{
  "hidden_size": 320,
  "num_attention_heads": 5,
  "vocab_size": 8192,
  "norm": "rmsnorm",
  "norm_eps": 1e-05,
  "qk_norm": false,
  "attn_scale": 0.125,
  "tie_word_embeddings": true,
  "init_std_down": 0.0,
  "beta2": 0.99,
  "warmup_steps": 368,
  "decay_shape": "linear"
}
MLP neurons of a small language model. Each row is named by its layer, matrix (gate and up: input weights; down: output weights) and neuron, and shows model dimensions 192-255. Each number is 200 + 20 x the weight over its row's rms, rounded and kept within 0 to 999. A neuron's up and down rows have the sign that makes its largest values positive.
Before each neuron's rows, "fires after" lists the tokens most often just before its 100 highest values on Wikipedia text that the model never trained on. A number after a token or word is its count.

fires after: "′" 24, "°" 22, " Att" 4
L5.gate204,194,220,193,206,202,182,209,221,233,196,194,167,217,206,175,179,215,176,220,205,182,209,246,189,189,208,163,192,216,188,176,189,178,198,164,165,208,231,210,205,233,252,208,197,207,178,185,213,205,199,223,217,167,211,172,200,210,210,202,207,199,195,197,211
L5.up204,158,220,193,213,200,204,227,206,202,201,210,189,217,235,205,197,204,193,187,210,201,208,209,212,187,246,193,205,210,168,162,209,218,211,182,181,182,209,172,194,196,225,223,206,188,165,183,237,230,203,183,214,204,206,192,201,200,218,185,190,197,200,217,219
L5.down204,195,246,213,159,206,225,199,177,200,176,196,215,170,198,161,197,194,202,191,208,189,212,218,222,180,185,215,201,202,198,217,201,203,203,196,230,172,191,232,208,209,206,202,197,176,180,233,202,201,211,208,201,184,216,203,191,177,193,182,181,220,177,222,222

fires after: " |" 28, ":" 9, "N" 6, "°" 4, " (" 4, " ×" 4
L2.gate195,186,183,189,192,187,194,172,207,195,210,215,181,193,223,182,183,232,187,186,192,174,236,203,185,217,201,208,179,170,170,183,205,203,184,180,177,205,218,226,212,216,241,226,182,179,187,180,169,175,206,211,204,198,190,181,210,189,169,193,224,230,220,205,221
L2.up195,210,184,208,231,180,208,169,213,196,203,211,199,181,198,214,184,171,223,190,209,228,227,204,252,162,180,202,192,213,205,203,186,242,192,196,150,202,190,231,189,187,226,170,178,186,181,218,171,203,228,188,216,199,215,218,223,194,243,215,166,197,227,179,205
L2.down195,213,243,207,236,196,160,201,208,197,175,211,209,217,214,190,193,201,208,193,187,194,183,177,206,203,264,176,190,200,212,214,191,223,201,208,167,211,191,182,183,200,187,194,224,214,210,203,217,209,201,201,190,181,189,211,238,229,216,188,211,169,216,196,210

fires after: " the" 22, " his" 11, " The" 5, " daughter" 5, " her" 5, " house" 4
L5.gate491,244,245,193,165,191,208,228,197,210,212,207,222,244,206,181,184,232,186,212,232,165,185,220,224,165,207,190,190,180,198,199,214,180,194,211,179,196,216,172,203,193,211,174,228,179,198,207,226,217,211,194,154,181,193,185,153,228,177,199,193,209,215,201,179
L5.up491,232,216,193,185,214,202,194,196,198,205,238,172,202,225,177,174,227,179,196,206,205,186,218,217,197,203,209,231,186,202,204,209,189,253,202,171,171,199,187,191,188,165,181,200,188,211,209,224,225,212,171,219,201,180,218,166,228,200,204,218,212,196,215,231
L5.down491,159,226,186,200,203,185,202,207,211,220,166,204,216,198,179,194,240,205,205,216,190,164,188,195,196,232,212,207,221,226,196,211,213,170,179,200,216,214,208,217,203,199,213,227,215,197,192,196,229,181,169,191,207,217,197,222,176,239,235,190,199,214,201,201

fires after: "." 32, "\n\n" 12, "-" 9, " (" 8, " \"" 7, "=" 7
L2.gate36,198,225,207,175,213,193,234,182,212,177,186,207,201,229,210,182,181,207,234,170,204,219,181,214,205,165,230,188,199,229,171,161,215,196,219,193,157,224,206,179,178,217,187,197,188,203,215,196,238,206,200,209,197,200,196,192,188,185,231,204,172,208,179,188
L2.up36,178,232,177,164,219,209,219,175,206,203,204,224,211,215,232,219,192,197,236,186,184,217,190,181,179,204,244,199,168,205,176,181,190,195,207,184,187,200,165,166,196,215,189,225,187,203,162,203,189,191,210,178,211,197,175,182,189,181,215,215,179,230,181,163
L2.down36,182,204,184,192,217,186,212,215,183,193,215,189,203,161,197,202,193,235,207,180,172,191,215,252,221,201,197,192,172,190,189,215,206,205,187,189,235,213,189,191,202,193,188,200,206,178,171,203,193,202,200,201,199,219,220,176,146,192,195,179,173,195,185,219

fires after: " |" 26, " 15" 14, "ar" 8, " 17" 7, ":" 6, " 14" 5
L2.gate596,222,209,215,189,207,204,204,199,193,186,195,213,203,209,160,212,188,215,219,190,218,225,198,203,190,210,229,168,196,224,202,192,204,228,187,162,174,188,203,203,196,227,209,181,153,178,189,195,230,187,194,228,179,197,209,212,205,178,211,242,198,198,204,179
L2.up596,190,228,176,182,182,205,208,184,167,153,227,175,214,207,144,171,209,211,185,198,185,225,226,198,199,189,224,157,178,196,201,197,192,222,192,161,171,205,213,203,233,194,222,197,193,195,166,200,226,147,228,224,170,202,205,189,204,190,211,218,190,242,182,208
L2.down596,201,203,240,214,221,190,196,217,181,226,194,178,245,196,196,193,213,205,195,183,195,206,154,203,182,206,191,195,226,171,223,192,176,197,216,204,190,225,198,211,218,193,206,192,213,208,220,212,218,198,195,185,229,213,226,202,195,239,188,236,223,190,191,206

fires after: " |" 37, " to" 6, " He" 5, " and" 5, " he" 4
L2.gate550,172,202,196,179,200,193,209,209,179,190,174,178,180,196,207,211,218,182,176,210,180,239,219,211,241,205,220,208,165,213,203,208,179,205,192,196,191,212,195,186,179,211,181,199,244,221,224,208,240,212,209,197,187,201,221,191,187,193,188,172,184,221,191,174
L2.up550,184,196,198,189,159,225,202,225,185,204,186,204,175,189,153,206,203,217,183,204,197,190,202,185,248,207,212,236,177,188,182,218,201,212,172,226,210,196,163,220,201,209,218,244,190,198,211,229,201,222,194,175,194,219,192,207,216,206,230,154,202,208,242,186
L2.down550,212,189,210,197,174,191,177,175,214,207,194,197,183,212,179,179,191,199,183,198,245,225,197,212,162,161,186,186,219,206,207,195,157,189,228,208,200,188,174,216,217,156,225,151,211,171,198,207,186,218,200,215,193,221,198,176,190,207,188,193,177,215,189,228

fires after: "." 26, "\n" 21, "-" 6, " UTC" 4
L5.gate576,212,219,214,156,202,238,192,199,243,191,182,193,177,166,197,235,200,212,211,206,179,219,221,231,206,157,168,220,178,217,187,181,187,228,193,188,219,200,179,159,199,226,173,170,207,184,217,172,194,196,177,221,236,203,222,202,168,173,208,213,212,186,225,205
L5.up576,226,216,193,170,155,170,176,191,190,203,222,200,205,178,211,227,212,237,210,186,190,198,225,191,172,249,185,222,233,210,188,199,206,192,209,191,240,150,172,207,195,204,216,151,178,208,152,202,191,164,212,154,160,205,217,181,216,181,214,175,200,193,240,183
L5.down576,200,204,184,237,186,227,220,228,180,193,233,226,195,190,220,207,167,180,223,173,187,191,192,199,208,198,194,178,205,220,213,252,190,170,183,196,198,220,193,194,207,225,196,189,202,186,169,217,210,228,166,193,204,193,191,172,196,190,224,179,169,194,201,185

fires after: "|" 75
L5.gate279,179,232,201,231,166,208,197,189,238,200,223,200,211,214,173,199,192,231,221,169,176,235,231,174,203,217,200,181,212,198,215,180,205,209,247,175,189,170,176,207,204,220,192,204,181,208,216,207,192,180,208,209,213,212,207,182,203,213,220,186,227,208,195,198
L5.up279,200,220,197,206,178,208,205,178,188,207,192,192,197,219,179,213,209,183,194,172,210,228,231,193,221,220,213,200,214,207,243,191,214,172,255,172,215,191,236,199,191,182,207,202,198,177,266,184,194,222,192,204,208,214,207,209,160,196,219,206,172,213,202,205
L5.down279,219,166,235,176,214,193,201,184,257,185,220,188,196,169,220,209,165,186,192,215,150,193,187,259,209,211,194,176,224,185,184,213,176,207,219,215,201,172,188,187,232,196,174,228,192,193,187,164,171,214,172,220,177,216,174,206,170,196,188,224,187,178,192,168

fires after: " |" 46, "." 23, ";" 4
L2.gate141,188,190,159,197,197,225,222,147,192,196,211,169,226,229,181,183,231,193,164,168,182,235,164,192,238,193,204,192,194,197,167,195,197,213,205,177,201,193,203,219,220,214,183,206,173,190,204,157,203,187,208,199,213,228,203,203,200,176,198,200,220,207,189,239
L2.up141,237,210,206,193,210,194,195,223,188,229,227,196,210,184,157,212,223,200,198,218,193,183,199,202,228,226,164,199,238,223,185,203,233,189,176,186,187,202,226,217,215,219,185,216,166,202,214,182,226,160,179,211,182,232,221,207,158,160,229,192,209,188,187,211
L2.down141,190,200,208,201,203,191,170,192,187,187,206,202,212,186,185,177,195,172,176,193,182,182,195,188,187,179,238,194,150,198,176,203,194,224,205,191,207,226,198,210,192,217,190,193,190,195,185,197,199,204,229,203,188,213,225,212,207,221,208,166,232,172,161,206

fires after: " (" 23, "|" 22, "–" 13, "\n" 6, " the" 5, "-" 4
L5.gate213,206,250,191,197,204,195,191,183,213,232,201,208,220,177,197,206,211,217,223,219,195,224,215,201,197,195,170,179,210,205,191,168,184,232,195,215,199,221,193,187,189,238,179,200,180,211,185,185,179,183,187,184,177,195,194,203,184,188,221,221,198,206,219,173
L5.up213,178,229,199,186,214,177,180,180,207,225,200,223,217,178,200,191,191,216,199,169,198,184,197,183,176,227,168,200,235,187,183,192,148,215,202,204,187,196,167,206,215,201,192,195,188,226,178,197,210,161,193,225,186,206,221,212,197,192,230,217,206,194,193,175
L5.down213,179,209,192,204,240,218,224,199,208,192,203,201,221,235,231,220,208,203,201,218,236,235,208,205,157,201,192,186,192,187,207,205,199,193,188,166,192,214,214,178,210,176,220,171,232,194,218,166,236,196,218,231,222,222,183,173,224,182,204,171,207,202,220,186

fires after: "." 26, " emb" 6, " hyp" 6, " re" 5, " ex" 5, "lu" 4
L2.gate32,145,189,188,216,192,185,248,205,210,195,171,188,187,201,210,219,194,176,218,219,165,227,220,232,228,203,169,202,205,226,195,188,202,196,187,187,219,197,238,215,197,230,186,194,188,221,198,183,211,180,163,193,183,185,209,197,205,236,196,200,210,165,208,169
L2.up32,236,195,219,173,188,211,211,187,159,172,176,210,192,210,211,203,226,221,209,185,209,203,157,210,198,197,225,155,208,207,206,214,200,156,208,188,188,201,203,228,175,186,213,227,215,223,210,196,183,177,173,178,223,178,212,193,209,187,169,249,196,198,190,213
L2.down32,213,192,222,203,220,183,194,233,201,183,178,228,210,194,195,169,220,187,181,165,193,182,188,206,225,210,174,201,209,218,195,180,185,188,198,214,193,202,173,185,188,217,210,221,192,205,148,189,195,211,215,193,211,179,164,216,218,215,200,186,183,203,178,230

fires after: "-" 28, "|" 17, " the" 7, " (" 6
L2.gate557,181,224,206,223,165,198,198,221,200,203,162,214,219,253,203,172,189,186,196,205,203,202,227,197,181,215,203,227,209,221,196,202,197,212,243,206,226,174,171,180,168,244,217,217,191,231,205,185,176,181,214,193,194,207,215,201,175,170,224,218,187,186,221,213
L2.up557,159,232,213,207,187,187,167,216,203,214,176,210,235,243,208,202,182,187,204,217,192,197,180,215,193,212,198,229,173,225,176,181,172,236,224,206,227,175,181,182,197,224,209,179,208,226,182,200,209,205,227,180,204,230,222,212,221,172,223,202,177,174,190,168
L2.down557,217,176,251,204,200,169,237,194,166,186,242,191,197,202,206,217,205,210,204,200,223,196,165,185,188,196,197,172,238,211,188,241,175,191,170,181,177,207,177,209,212,168,176,188,204,213,212,207,192,212,173,188,215,207,202,199,149,154,228,225,151,186,158,199

fires after: "\n" 40, "-" 21, "E" 7
L5.gate200,196,225,219,204,188,193,199,211,195,171,173,218,187,157,234,167,200,225,209,189,176,200,223,233,193,194,196,183,174,210,194,208,177,196,156,190,184,210,218,176,176,212,215,194,168,240,203,224,184,208,211,213,203,178,210,219,247,166,193,198,239,178,192,167
L5.up200,215,188,162,187,206,198,210,167,200,233,222,183,169,203,197,232,184,185,194,180,179,184,185,182,221,216,211,197,202,212,229,189,170,196,250,197,206,188,191,214,198,196,195,203,184,179,222,203,179,195,212,184,196,185,230,210,187,212,189,170,181,181,190,231
L5.down200,182,225,190,179,206,217,198,194,227,224,204,200,186,214,193,175,168,218,192,184,176,179,174,196,211,208,172,209,206,216,202,185,208,188,194,211,185,190,199,181,203,211,198,219,172,204,193,188,192,195,203,186,197,200,178,201,205,197,188,188,218,197,221,196

fires after: " the" 37, " a" 6, " this" 4, " The" 4
L2.gate233,205,214,183,225,187,192,212,208,192,206,192,192,222,203,228,239,180,192,205,196,224,213,194,201,217,201,182,196,245,197,178,202,211,208,215,217,191,207,216,204,198,223,218,199,235,198,186,227,210,180,217,199,191,179,218,183,170,199,198,174,205,227,178,193
L2.up233,174,223,188,201,216,217,181,182,175,214,186,217,220,180,187,177,205,197,200,195,208,207,177,229,162,201,211,146,231,225,187,207,222,213,205,192,185,176,239,206,203,190,189,193,214,207,205,200,181,189,171,176,195,185,187,208,221,214,171,205,236,207,207,204
L2.down233,158,201,192,203,190,223,213,164,213,172,192,187,215,223,201,185,189,180,182,199,226,200,192,183,215,209,204,229,221,179,187,184,175,189,197,201,192,224,217,198,188,226,200,257,173,190,195,145,201,207,218,231,219,168,214,208,185,212,181,224,170,221,209,189